config = dict(
    init='normal',
    init_std_o=0.0,
    beta1=0.95,
)
MLP neurons of a small language model. Each row is named by its layer, matrix (down: output weights) and neuron, and shows model dimensions 48-175. Each number is 128 + 24 x the weight over its row's rms, rounded and kept within 0 to 255.
A block is one neuron, or neurons of one layer that tend to fire together. After each block is what it responds to, as a language model described it from the Wikipedia text at the highest values.

L8.down114 [158 129 133 148 179 134 132  92 137 125 124 168 146 118 126 147 130 109 157 154 120 114 114 108 144 162 115 126 114 142 147 102 148 137 150  96 142 158 179 124 156 133 121  90 101  80 123 119 134 105 144 120 144 167 127 121 128 100 100 129 109 176  85 113 113 109 161  78 148  94 102 168 106 133 125 125 114 156 127  69 157 169 132 156 156 138 146 114  97  96 154  78 110  80 158  88 134 105 131  94 119 120  90 140 130 134 141 134 122  91 153 141 150 157 139  84 134 128 130 115 103  95 143 104 137 189 132 100]
L8.down271 [143 173 157 151 151 152 167 171 109 116 101 159 123 140  78 148 126 119 149 116 108 121 104 164 118 141 119  83 128 126 136 148 118 171 118 139 136 135 127 122 160 175 159 109  97 132 108 141 115  94 154 139 152 131 128 152 130 105 160 130  97 162 145  91 106 112 138 141 109  97 120 129  96 130 134 112 155 105 125 110  91 125 163  82 155 128 114 109  96  82 135 110 122  70 141 118 119 133 101 114 167 198 102 142 101 116 185 149 176 134  94 121 132  95 145 103 119 127 149 131 124 137 138  86 111 114  93 143]
L8.down361 [146 129 162 124 180 123 123 163 122 125 104 109 133 143 110 180 124 147 161 106 104 126 143 118 154 135 139  97 142 138 163 152 143 120 132  87 183 139 150 119  72 139 147  79 130 133 160 115 110  59 111 146 147  90 162  95 144  77 105 118 124 160 127 127 119 156 135 111 114 127 111 112 130 118 138  72 143 108 104 108 146 155 106 149 109 151 114 113 140 100 148  80 133 122 102 107 152 126  95 112  87  96 134 128 136 129 115 184 187  86 140 140 133 120 145 100 118 147 126 151 123 141 108 109 139 168  92 160]
L8.down655 [109 126 118 147 153 118 127 176 127 122 135 153 193 123 106 120  84 105 142 107 122 118 148 171 129 106 144  98 111 135  91 167 146 131 128 105 146 147 179 128 134 165 128  94 121 105  94 125 134  69 134 115 139 133 136 106 131  97 105 125 130 135 127 122  82 119 109 109 109 144 109 119 135 116 114 105 182  72 117  96 132  99 123  88 110 159 144 108 101 117 165  87 135 159  97 117 121 110  50  87 138 121 106 145 137 138 146 152 191 136 114 120 148 110 115 149 119 140 148  91 109 159  79 147 150 141  99 128]
Role or occupation nouns

L6.down479 [108 160 123 129 159 137 133 120 100 146 105 150 103 116 148 164 133 112 149 139 115 124 124 125 199 146 179 125 116 128 132 154 111 142 137  93 107 131 128 104 138 156 143 136 120 103 118 125  99  80 121 121 182  98 117 121 123  91 125  74 126 129 168 139 132 114 141 138 135  84 120 135 103 114 176 137 122 103 156  89  98 141 137 106 107 179  94 118 123  89 128 134 101 128  84 145 123 151 132 130 122 118 157 123 149 137 135 142 146 109 153 128 157 160 115 152 146 126 118 169 149 121 125 103  99 150 158 140]
Article subject-definition point

L8.down275 [105 128 123 135  86 145 135 121  94 122 117 118 147 128 145 139 137 138 151  82 144 157 159 124 127 108 156 179 140  93 115 125 151 144  98 138 104 153 160 111 146 160 129 138 128 118 152 126 113 125 126 126 104 128 145 147 150 103 139 116 147 110 122 128 135 124 101 127 129 100 145 173  91 151 134 162 150  88  85 122 127  80 148  96 111  51 121  91 140 130 157 159 114 156 111 108 159 148 117 201 129 148 120 183 127 118 104 124 155  98 120  88 138 168 105 135 144 164 115  99 151 116 149 120  69 128 117 106]
L8.down290 [112 150 122 159 106 138 110 186 118 164 129 151 147 127 139 112 111 156 128 160 157 156 124 149 163 103 103 123 139 141 124 118 146 119 137 110 110 137 147 115 113 186 117 146 116 126 121 113 131 157 131 182 128 119 153 100  79 165 128  96 141 142 148 109 120 151 101 122 119 123 141 186 122 151 118 150 112 161 108  95 141 122 106 132 156 100 115 129 107 113 148 121  98 129 109 136 128 128 169 118 104 162 161 102 129  68 134  97 158 114 103 135 109 179 117 129 117 120 105 133 156 154 136 154  96 121  78  88]
L8.down724 [133 147 116 133 128 139 100 137 134 146 126 196  75 167 148  99 117 126 118 133 117 177 111 115 122 128 136  73 143 119 145 111 118 137 125 133 142 104 122 125 138 134 142 117 134 114 134 128 123 177 192  93 119 155 114 100  92  98 166  90 149 129 100  75 162 125 112 107 114 121 145 141 152 116 143  91 129 134 124 136 128 105 117 110 152 140 129 165 125 108 126 152 123 119 104 175 164 143 135 145 174 152 122  93 135 119 145 150  86 157 128 128 113 102 100 114 101 155 118 104  95 151 126  49 137 182 116 143]
L8.down736 [122 111 132 168  98 149 117 165 110 154 117 150 140 115 146 146 128 154 124 125 101 116 184 149 118 165 165 184 123  96 136  98 140 157 104 134 122 137 133 125 129 120 174 126 101 122 100  83 101 110 139 119 167 142 126  96 118 149  85 123 136 122 121 130 121 126 167 148 136 117 144  99 136 146 127 103 132 119 122 105  69 121 122 122 135 170 132 139 118 117 124 153 129 107 103 152 135 122 145 149 157 126 135 111 150  99 143  92 118 151 105 120 113 158 112 149 147 138 123 124 161 162  74 122 110 127  93 108]
Mid-word subword fragments

L2.down19 [135 152 114 134 135 177 118 122 158  80 107 170 116 139 105  91 114  94 132 144 157 129 104 116 139 162 126 160 119 127 147  70 124 124 172 153 126 142 140 109 124 139 130 142 153 127 132 135 107 115 145 138 149  91 106 140  92 138 139 162 101  96 169 103 115 109 126 167 161 160 158 108 146 167 135 127 124 126 101  86 203 137  78 104 151 103 115 127 164 127 125 147 121 101  76 131 125 185 113 147 177 126 127 125 138 124 103 114  95 104 123 138  93 101 129 128 131 117 142 147 141 129 126 137 132 107 133 115]
L2.down122 [107 136 163 125 127 146 105 129 117 103 158 141 109  69 120 132 102 112 186 106 112 138  95 139 144 110 143 159  99 110 150 145 131 137 144 143 134 125 140 155 137 129 134 126 116 159 155 171  91 120 158 123 150  95 147 165  96 157 145  98  64 144 123 111 147 154 126 134 171 162 118 109 150 115 142  87 119 109  85 111 155 108 142 121 105 103 141 130 139 100 112 126 117 116 106 129 142 109 159 140 134 107 135 165 124  78 146 104 131 154  99 116 169 146 136 118 126 125  75 137 144 110 156 133 161 167 121 106]
L2.down235 [ 98 179 166 114 122 147 135 168 108 122 132 129 136 112 141 153 143 182 140 140 125 145 120 154 104 140 111 100 135  96 134 117  90 132 100  91 121 153 123  91 107 128 150 117 130 148 114 155 137  67 114 125 127 103 176 106 117 109 120 129  56 117 139 153 112 114 127 142 125  99 115 134 151 149 126 162 125 105 103 112 214  87 130 134 114 131 131 134 146 107 110 127 136 157 158 122 150 117 116 122 130  99 133 127 123 141 135  98 127 120 110 145 140 112  94 128 115 135 107 128 124 120 110 128 129 106 101 164]
L2.down592 [ 94 176 156 113 136 146 133 118 131 109 153 152 128  92 116 191 103 102 145 107 130 116 111 138 157 110 124 140 163  82 126 118 131 136 125 118 130 136 124 122 155 118 140 156 104 135 163 127  56 123 144 160 152  98 132 106 113 109  82 104  61 141 118 122 140 118 156 126 160 114 137 100 123 151 105 124  93 128 118  75 180 125 124 128 110 122 126 158 108  95 106 140 172  91  74 113 121 143 133 100 176 141 140 126 134 152 105 149 150 140 108 129 185 130 118 129 112 138 133 134 176 133 118 126 169  97 113 115]
Capitalized word-start fragments

L2.down260 [ 99 112 140 133 135 128 108  88 102 124 148 118 124 112 132 120 120 137 121 130 109 110 127 185 131 158 116 114 140 154 134 139 100 132  87 136 178 142 148  90 148 119 143 136 138 105 168 132 169 100 141 102 140 126 153 136 104 154 138 147  81 126 127 149 157 122 166 114 133 119 107 131 139 145  99 149 124 152 129 125  96 125 135 144 162  95 145 143 111  99  93 121 116  84 116 120 145 135 100 135 162 135 130 134 132 135 111 132  97 107  92 152 157 111 177 135 116 100 150 104  88 124 121  77 128 126 142 110]
L2.down334 [115 139 163 107 163 148  73 105 150 127 108 118  96 128 130 140 138 166 135 157 130 149 117 143 122 144 109 125 119 130 149 137 115 102 110 132  86 129 131 143  98 161 130 149 120 120 142 126 181 142 100 135 168 165 149 121  90 109 104 136 114 142 122 135 157 142 115 103 148  99 106 140 140  98  87 122 135 163 115  97 133 154 148 152 134  87 106 149 119 120  98  73 168 129  49 118  84 150 133 154 175 127 115 145 108 137 120 182 127 102 128 134 123 102  96 134 153 108 139 114 123 174 135 136 104 131 154 133]
L2.down634 [107 126 154 124 147 149 122 111 117 127  73 125 147 117 121 125 134 166 147 138 128 142  91 165 133 132 137 114 143 106 124 157 140 145 118 124 133 143 151 106 139 143 139 106 147 183 117 139 158  85 123 121 132 121 130 129 120 110 109 115  59 103 124 156 154 124 183 111 154 136 120 108 159  77  99 173  73 157 108 125 119 149 145 138 107 141  92 154 123 120 105 138 208 120 124  82  85 151  71 146 158 111 118 170 121 145  78 147 116  77  84 133 108  86 120 154 153 153 115 137 131 135 115 148 111 123 101 137]
L2.down654 [125 108 141 106 110 141 122 120  88 129  85 105 116 120 162 146 143 187 167 112 110 165 118 126 126  95 144 171 131 103  85 185 156 134 110 159  98 120 126  94 123 162 135 130 127 143 111 107 199 136 142 123  94 121 126 122 112 111 111 152 117 157 133 121 142 134 127 134 112 135 130  96 117 131  97 140 115 158 115 155 170 140 122 137 115 136 136  84 111 116 111 113 141 146 125 141 101 149 163 124 148 121 130 164 103 124 154 145 101 139 127 120 133 140 107 151 135 173 174 115 147 158 122 100 153 116 106 133]
Verb after subject, esp. take

L6.down647 [137 119 117 162 132 134 110 133 157 105 124 142 128 122 165 152 151 154 131  99 110 151 123 101 106 149 121 121 118 117 174 101 147  60 101 139 141 166 122 116 127 117 132 143 158 171 167 178 117 130 140  81 124  88  86 155 140 133 169 141 118 143 112 147 119 117 133 147  97  77 115 130 141 112 124 168 135 163 104 166 145 153 118 148 148 147 139 119 137 136 114 151  92 134 138 102 105 123 110 182 111  97  66 136 143 173 181 129  86  86 146 145 110 104 127 118 148 116  99 117 101 108 125 147 190 121 142 122]
Final word-piece completions

L8.down29 [120 105 155 137 135 120 109 143 146 137 150  94 112  92 153 140 142  92 121 127 163 100  72  78 159 121  94 126 112 149 106 100 112  98 142 105  98 119 112 120  81 128 134 140 122 124 159 102 133 147 119 128 130 121 106 135 100 165 135 116 125 106 112 151 116 120  91 136 143 135 120 133 104 135 115 130 108 113 146 109 170 134 151 153 123  95 136 133 144 141 130 107 118 122 122  91 154 152 132 114 142 129 149 140 113 105 124 137 108 104 166 136 109 132 140 106  91 137  92 164 141 144 126 122 143 136  97 152]
L8.down399 [154 128 123 132 106 164 152 149 133 105 161 131 124  98 149 154 130 135 159 121 119 126 134 105 131 119 110 138  95 127 102 111 144  61 183 116 101 126 108 160  70 123 135 186 130 129 134  92 120  96 128 159 135 136 109 107 156 145 131 129 144 129  86 102 116 158 136 107 108 124 122 158 103 169 123 117 133 109 148 135 124 103 156 159 117  95 105 125 101 118 108 137 116 116 142  98  97 153 149 156 128 133 129 122 127 117 100 109 150  89 109 150 132 153 106 109 128 155 110 174 130 131 114 120 146 133 103  89]
L8.down467 [124 118 142 130 135 147 127 130 122 138  92  90 113  90 136 130 124 144 113 131 112 133 118 151 137 165 110 154 169  91 143 105 118 139 174 119 118 139 129 152 114 126 103 160 144 126 104 154 142 107 158 110 141 109  79 123 136 165 145 131 109 109  83 150 155 146 135  82 118 155 133 120  93 127 113 136 109  98 133 126 100 129 155 156 137 129 108 114 133 105  82 113 133 111 132 122 124 105 143 141  97 128 131 104 141  97 117 138 127 103 181  84 133 118 142 105 159  83  97 115 167 134 113 127 138 134 104 150]
L8.down626 [111 143  83 145 107 124 157  98 164  92 155 136 120 164 125 106 123 155 109 156 118 166 121 168 137 119 113 135 156 148 157 163 138 125 111  96 153 170 113 107 161 103 138  77 114 148 129 130 136 135 153 120 129 123 141  78 136 135 100  90 127 172 138 103 137 127 148 123 116 129 154 126 131 109 119  84 130 166 107 127 140  99 163  92 138 161 131 157 166 129 151 110 145 133 136 145 102 118 133  90 174 147 126 133 134  83 126 137 127 121 162 112 142 115 124 102 143 114 110  63 101 130  96 127 160 143 103 161]
Main verb of clause

L2.down51 [120  94 148 134 160 119  90 158 173 146 164 134 157  79 140 132  85 121 132 148  99 129 111 184 122 134 131 117 139 136 102 158 116 156 146  98 134  90 165 142 148  99 138 109 154  98  85 173 125 126 124 129 135 125 114  94 140 111 112 117 132  97 122 137 140 146 122  97 101 141 152 155  98 117 122  89 103 136 146 118 152 123 110 124 113 119 122 169 164 186 130 163 166 111 148  96 123 155  99 134  85  77 133  87 117 100 120  91 161 121 101 116 105 113 147 152 152 110 121 123 142 144 127 150 156 126 129 137]
L2.down584 [ 91 174  74  89 105 150 142 152 118 128 112 101 135 151 136 160 136 134 164 155 121 174 159  99 152 175 130 142 159 131 111 152 130 105 149 144 144 140 195 173 132 136 123 127 148 164 158 159 172  91 122  75 145 118 120 141 140 125 126 125 132 105 151 160 124 168 114 153 101 101 186 138 149 106 136 123 116 147 148 120 168 166 116 134 126  91 119 126 162  80 116  73 144 103  93 113 138 110 132 133 115 115 131 161 150  88 132 130 120 133 125 128 112 127 134 167 124 103 117 103 101 149  86 132  96 131 124 114]
L2.down617 [139 134 112 108 135 124 101 143 138 111 127  83 147 130 114 119 139 108 165 144 112  86 175 115 137 117 123 135 124 138  89 155 142 100  92 135  95 138 178 143 130 117 160 136  94 143 123 106 132 120 153 124 150 119 142 117 123 173  90 111 160  80 130 150 146 164 146 155 103 125 141 134  77 116 181 130 140 139 131 180 111 114 130 146 141  48 103 188 156 111 140  70 152 130 126 124 114 133  86 129  75 106  96 168 122  86 130 117 130 113 145 135  99 134 120 153 126 110 139 152 159 124 101 121 152 146 133 127]
L2.down741 [119 114 106 108 144 110 143 150 155 126 172 128 165  85 118 142 156 124 148 121 138 103 141 152 124 115  90 151 131  76 125 105 163 102 124 109 134 120 132 123 107 127 113  98 166 114  87 107 140 157 175 127 122 129 136  95 161 131 112 121 170 147 143 140 151 180 121 151 126 173 154 120 151 139 131 128 121 108 113 150 165 120 103  88 119  87 154 153 113 145 180  17 174 151 124 141 133 149 148 113 151 111 109 111 144  70 115 119 131 134 126 115 138  98 162 142 123  88 119 139 148 129 104 134 124 126 128 124]
Organization and role head nouns

L6.down529 [150 149 137 134  89 106 151 128 122 136 143 140 142 134 128 128 100 126  94 169 137 127 150 156 103 163 164  99 138 134 138 127 116 116 116 119 134 138 161  86 143  95 120 149 135 132 113 129 141 134 116  97 170 141 147 135 110 111 138 100  88 103 129 147 152  90 118  91 137 101 136 151 101  93 110 147 135 162 123  74 160 173 121 141 142 114 110 111 101 156 137  75 101 140 142 147 110  98  90 140 175 156 128 111 138 132 105  85 135 149 141 102 113 108 132 112 175 122 106  87 129 145 137 118 147 137 130 129]
Capitalized word-start fragments

L2.down211 [113 123 148 139 138 133  93 125 115 132 141  90 127 131 167 112 153 163 131 108 130 150 147 113 148 158 100 126 116 112  97 141 146 111 130 143 105 113 136 104 136 176 142 141 136 161 127  68 128 100 174 129 163 159 145  74 101 144 107 109 111 129 114 168 116 113 126 157 176 155 118 126 133 127  81 139 166 121 124 117 199 105  95 143 139 117 125 166 107 123 115  94 135 105 119 152  96 101  81 140 127 155 113 160 124  94 155 114 126 117 130 111  99 141 117 156 141 180 132 121 110 119 102 122 148 122 152 131]
L2.down384 [102 122 104 175 157 123 115 102 157 146 159 121 123 132 109 111 133 127 125 133 141 119 143 108 140 131 113 128 156 169 121 159 143 106 133 150 122 100 152 155 129 139 142 129 135 133 173 104  90  97 118 108 160 141 133 116 123 174 134 148 143 115 164 156  95 172 148 115  98 153 130 143 121 113 120 142 130 141 103 163 150 113 149 134 116 133 148 133 146 114 141  98 106 130 119 178 108 165 115 100 123 158 100 128 157 114  93 111 150 161 148 166 121 110 108 143 133  59 118 101  95 123 125 135 146 137 168 127]
L2.down437 [143  87 133 117 130 138 150 148 162 156 158 102 128 154 140 105  82 101 137 165 109 140 138 127 135 127 116 133 131  88 123 156 179  75 208 126 142 120 119 107 136 130 120 138 150 134 139 123 108 119 152 146 107 152 127  88 136 148 106 103 172 108 114 165 105 152 120 114 100 151 150 128 101 114 128 154 156 110 116 126 167  86 147 124 124 163 150 131  91 141 148  85 169 152 118 129 126 135 162 117 109 131 116 146 169  80 138  92 142  85 148 116 106 118 103 148 112 133  86 124  64 126 148 139 122 145 119 131]
L2.down495 [145 144 112 120 115  97 109 106 157 136 125 104 118 152 114 110 162 112 103 126 129 119 110 128  91 130  92 109 175 158 151 132 114  95 121 126 105  81 123 114 112 165 164 113 148 138 153 133 120 139 152 147 125 148 124  75 145 140 189 121 125 116 124 134 100 155 167 134 136 107 152 127 159 137 118 142 109 113 179 159 128 128 191 133 142 129 133 154 139 112 132 104 108 148 140 184 109 118 105  91 129  83 127 164 146  86 134  86 122 136 147 147 117 128 103 127 113 122 143 103 167 159 171 141 132 122  86 153]
Mid-word subword continuations

L8.down94 [113 128 162 151 110 129 140 104 145 120  97 120 137  90 115 131 119 119 142  72 133 113 116  83 169 162 104 115 134 131 140 104 140 133 150  98 189 154 125 123 160  67 167 125 122 129 134 130  90 111 155 123 126 110 121 128 119 137 165 140 113 166 150 125 111 104 114 100 127 154 139 122 142 120 127 120 128 106 124 131 211 114 104 136 155 150 112 155 100 108 150 135 162 181 118 141  87 113 112 165 154 129  94  95 130 109 138  73 116 113 134 131 147 117 139  86 136 147  79 132 128 148 140 119 114 139 107  48]
L8.down328 [163 137 159 136 119 118 142 143 141 158  55 118 139  82 125 131 110 120  92 130 128 149 135  87 124 117  87 119 157 139 140 146 123 151 133 126 116 138  94 105 132  96 120 137 138 102 109 119 151 151 147 117 147 122 125 114 131 131 165 131 108 176 117 146 155 127 112 101  85 135 104 127 132 113 138  91 114 119 137 116 196 132 140 124 172 114 137 125 119 110 175 134 145 178  96 169  93 114 130 196 137 129 114  70 163 124 165 132 112 122 112 151 158 139 127  87 124 110 132  82 113 148 122 123 129 141  99  69]
L8.down439 [147 132 109 179 133 149 149 124 112 142 157 120 152 111 128 116 123  85 100 100 104 144 148 115 134 113 163  92 157 133 141 114 131 117 131  92 118 159 105 118 154 108 152 141 118  83 131 100 128 110 123 115 141 119 128 138  88 158 134 144 130 177 122 168 134 129 147  99 108 132 108 123 174 135 134 138 132 111 100 135 175 109 101 140 190 119 138 159  83 113 141 139 144 155 123 112  92 154 157 152 115 121 101  90 175 138 115 122 167 111 128 135 170 149 108 121 133 113  86  88  98 156 113 148 124 143 177  91]
L8.down475 [115 101 133 167 141 162 149 109 121 112 111 171 137 159 118 137 111 156  70 129 156 110 140 100 142 118 160 160 153  97 135  93 120 135 151  82 122 146 138 111 104  97 158 130  79 119 137 102 130 112 148 129 128 138 156 122  76 143 142 116  91 142 137 196 136 137 154 117 115 139  91 119 110 112 113  97 137 120 148 137 196  73 120 124 133 111 157 171 119 113 142 137 120 165 163 117 127 121 138 155 151  94 118 107 136 157  97 110 151 106 119 121 121 151 131 131 130 116  71 148  96 157  88 113 123 160 148 119]
Mid-word subword fragments

L6.down612 [150 141 107 127 155 150 146 145  95 110 138 121 147 118  67 163 116 135 110 113 125 101 130 146 156 116 141 146 146 111 146 156 123 173 150 111 112 140 125 114 133 180 122  99 141 134 118  86 113 132 121 155 153  72 104  89 158 169 122 154  94 116  72 116 144 110  79  98 152  95  95  84 124 123 124 107 151 143 115 135 161 130 144 167  85 161 108 138 118 153 120 117 153 119  85 142 126 139 150 108 122 106 146  90 137 123 141 133 133 126 165 129 175 117 121 159  99 109 136 132 139 160 120 143  91 111 115 138]
"As" and word-initial fragments

L2.down54 [140 160 146 151 174 136 113 161 155 142 143 125  97 108 120 180  76 140 137 103  85 119 135 150 108 168 147 100 123 160  90 120 138 106 110 126 119 167 114 146 139 125 154 157 126 158 103 126 142  92 120 124 145 105 105 143 127 101 128 115 104 130 114 100 133 133 193 142 128 133 146 120 114 123 146 164 111 140 137  88 161 135 143 124 127  99 111 159 143 147 126 135 166 123 109 130  81 112 108 142 101 132 120 151 127 116 176 139 147 104 100 140  79 100 124 140  98 104 111 180 114  91 129 124 132 106 152 153]
L2.down210 [117 115 100 119 133 148 160 112 128 129 154 161 137 149 100 166  73 141 150 107  82 151 137 128 159 156 114 137 167 103 145 134 128 136 101 132 103 136 126 108 129 141 127 105 102 133 118 145  69  96 122 140 172  99 108 124 132 137 130 164 126 108 144 156 141 132  98 137  76  92 136 114 139 125 135 145 133 142 131  89 118 112 138 118  86 139 123 149 129 142 133 137 110 112 119 140  91 108 160  77 107 107 175 136 152 192 136 102 119 126 138 124 153 148 131 152 109 126 136  89 147 156 117 126  88 155 137 154]
L2.down486 [116 115 133 138 159 119 125 159  97 131 172 139  69  87 124 156 118 169  93 180 110  86 155 153 149 120 111 108 148 139 101 152 148 140 113 104 137 121  89 114 157  92 136 150 135 124 112  75 119 134 140 118 142 128  77 124 156 159 109 135 181 142 111 109 159 133 152 125 153 144 156 135 124 148  90 185 143  95 120 103 136  90 127 132 147 166 130 113 111  96 118 153 123 109 126  74 100 129 158 106  92 156 130 129  81 119  99  81 120 101 149 150 153 125 134 135 105 166 135 156 109 165 121 143 130 116 168 123]
L2.down642 [110 126 128 136 149 140  94 132 172 141 181 131 116 110 106 171 128 117 149 164 124  89 168 164 129 167 133 141 151 127 131 122 139 171 139 114 128 140  98 133 159 110 128 155  92 138 124 137 130 127 134 155 152 142 116 115 112 106 111 133 119 120 121 102 198 139 100 126  85  95 118  88 122 138 150 139  99 124  80 111 116  95 127 125 118 172 144 108 160 122 126 115 106 117 133 121 115 100 159 134 118 155 149 130  77 147  94 146  95 157 124 102 166  91 140 169 103 120 105 106 138 145 123 119 112 100 162 156]
Word-internal subword pieces

L6.down721 [ 96 125 109 126 173 121  82 119 150 182 123 149 117 119  63 113 145 108 155 134 128 120 104 129 149 159 130 122  95 121 117 105 120 140 120 113 142 136  97 119 107 117 164 109 124 103 131 118  81  99 126 148 145 163  68 133 142 133 154 147 103 131 126 161 103 139 146 132 155 128 134 130 139 125 134  92  71 121 166 130 123 119 137 116 129 114 107 113  96  87 128 113 130 124 126 108 117 134 117 158 132 152  78 151 143 134 108 135 114 115 179 119 148  93 114 135 154 134 183 140  93 162 111 166 164 149 124 128]
Mid-word fragments and verbs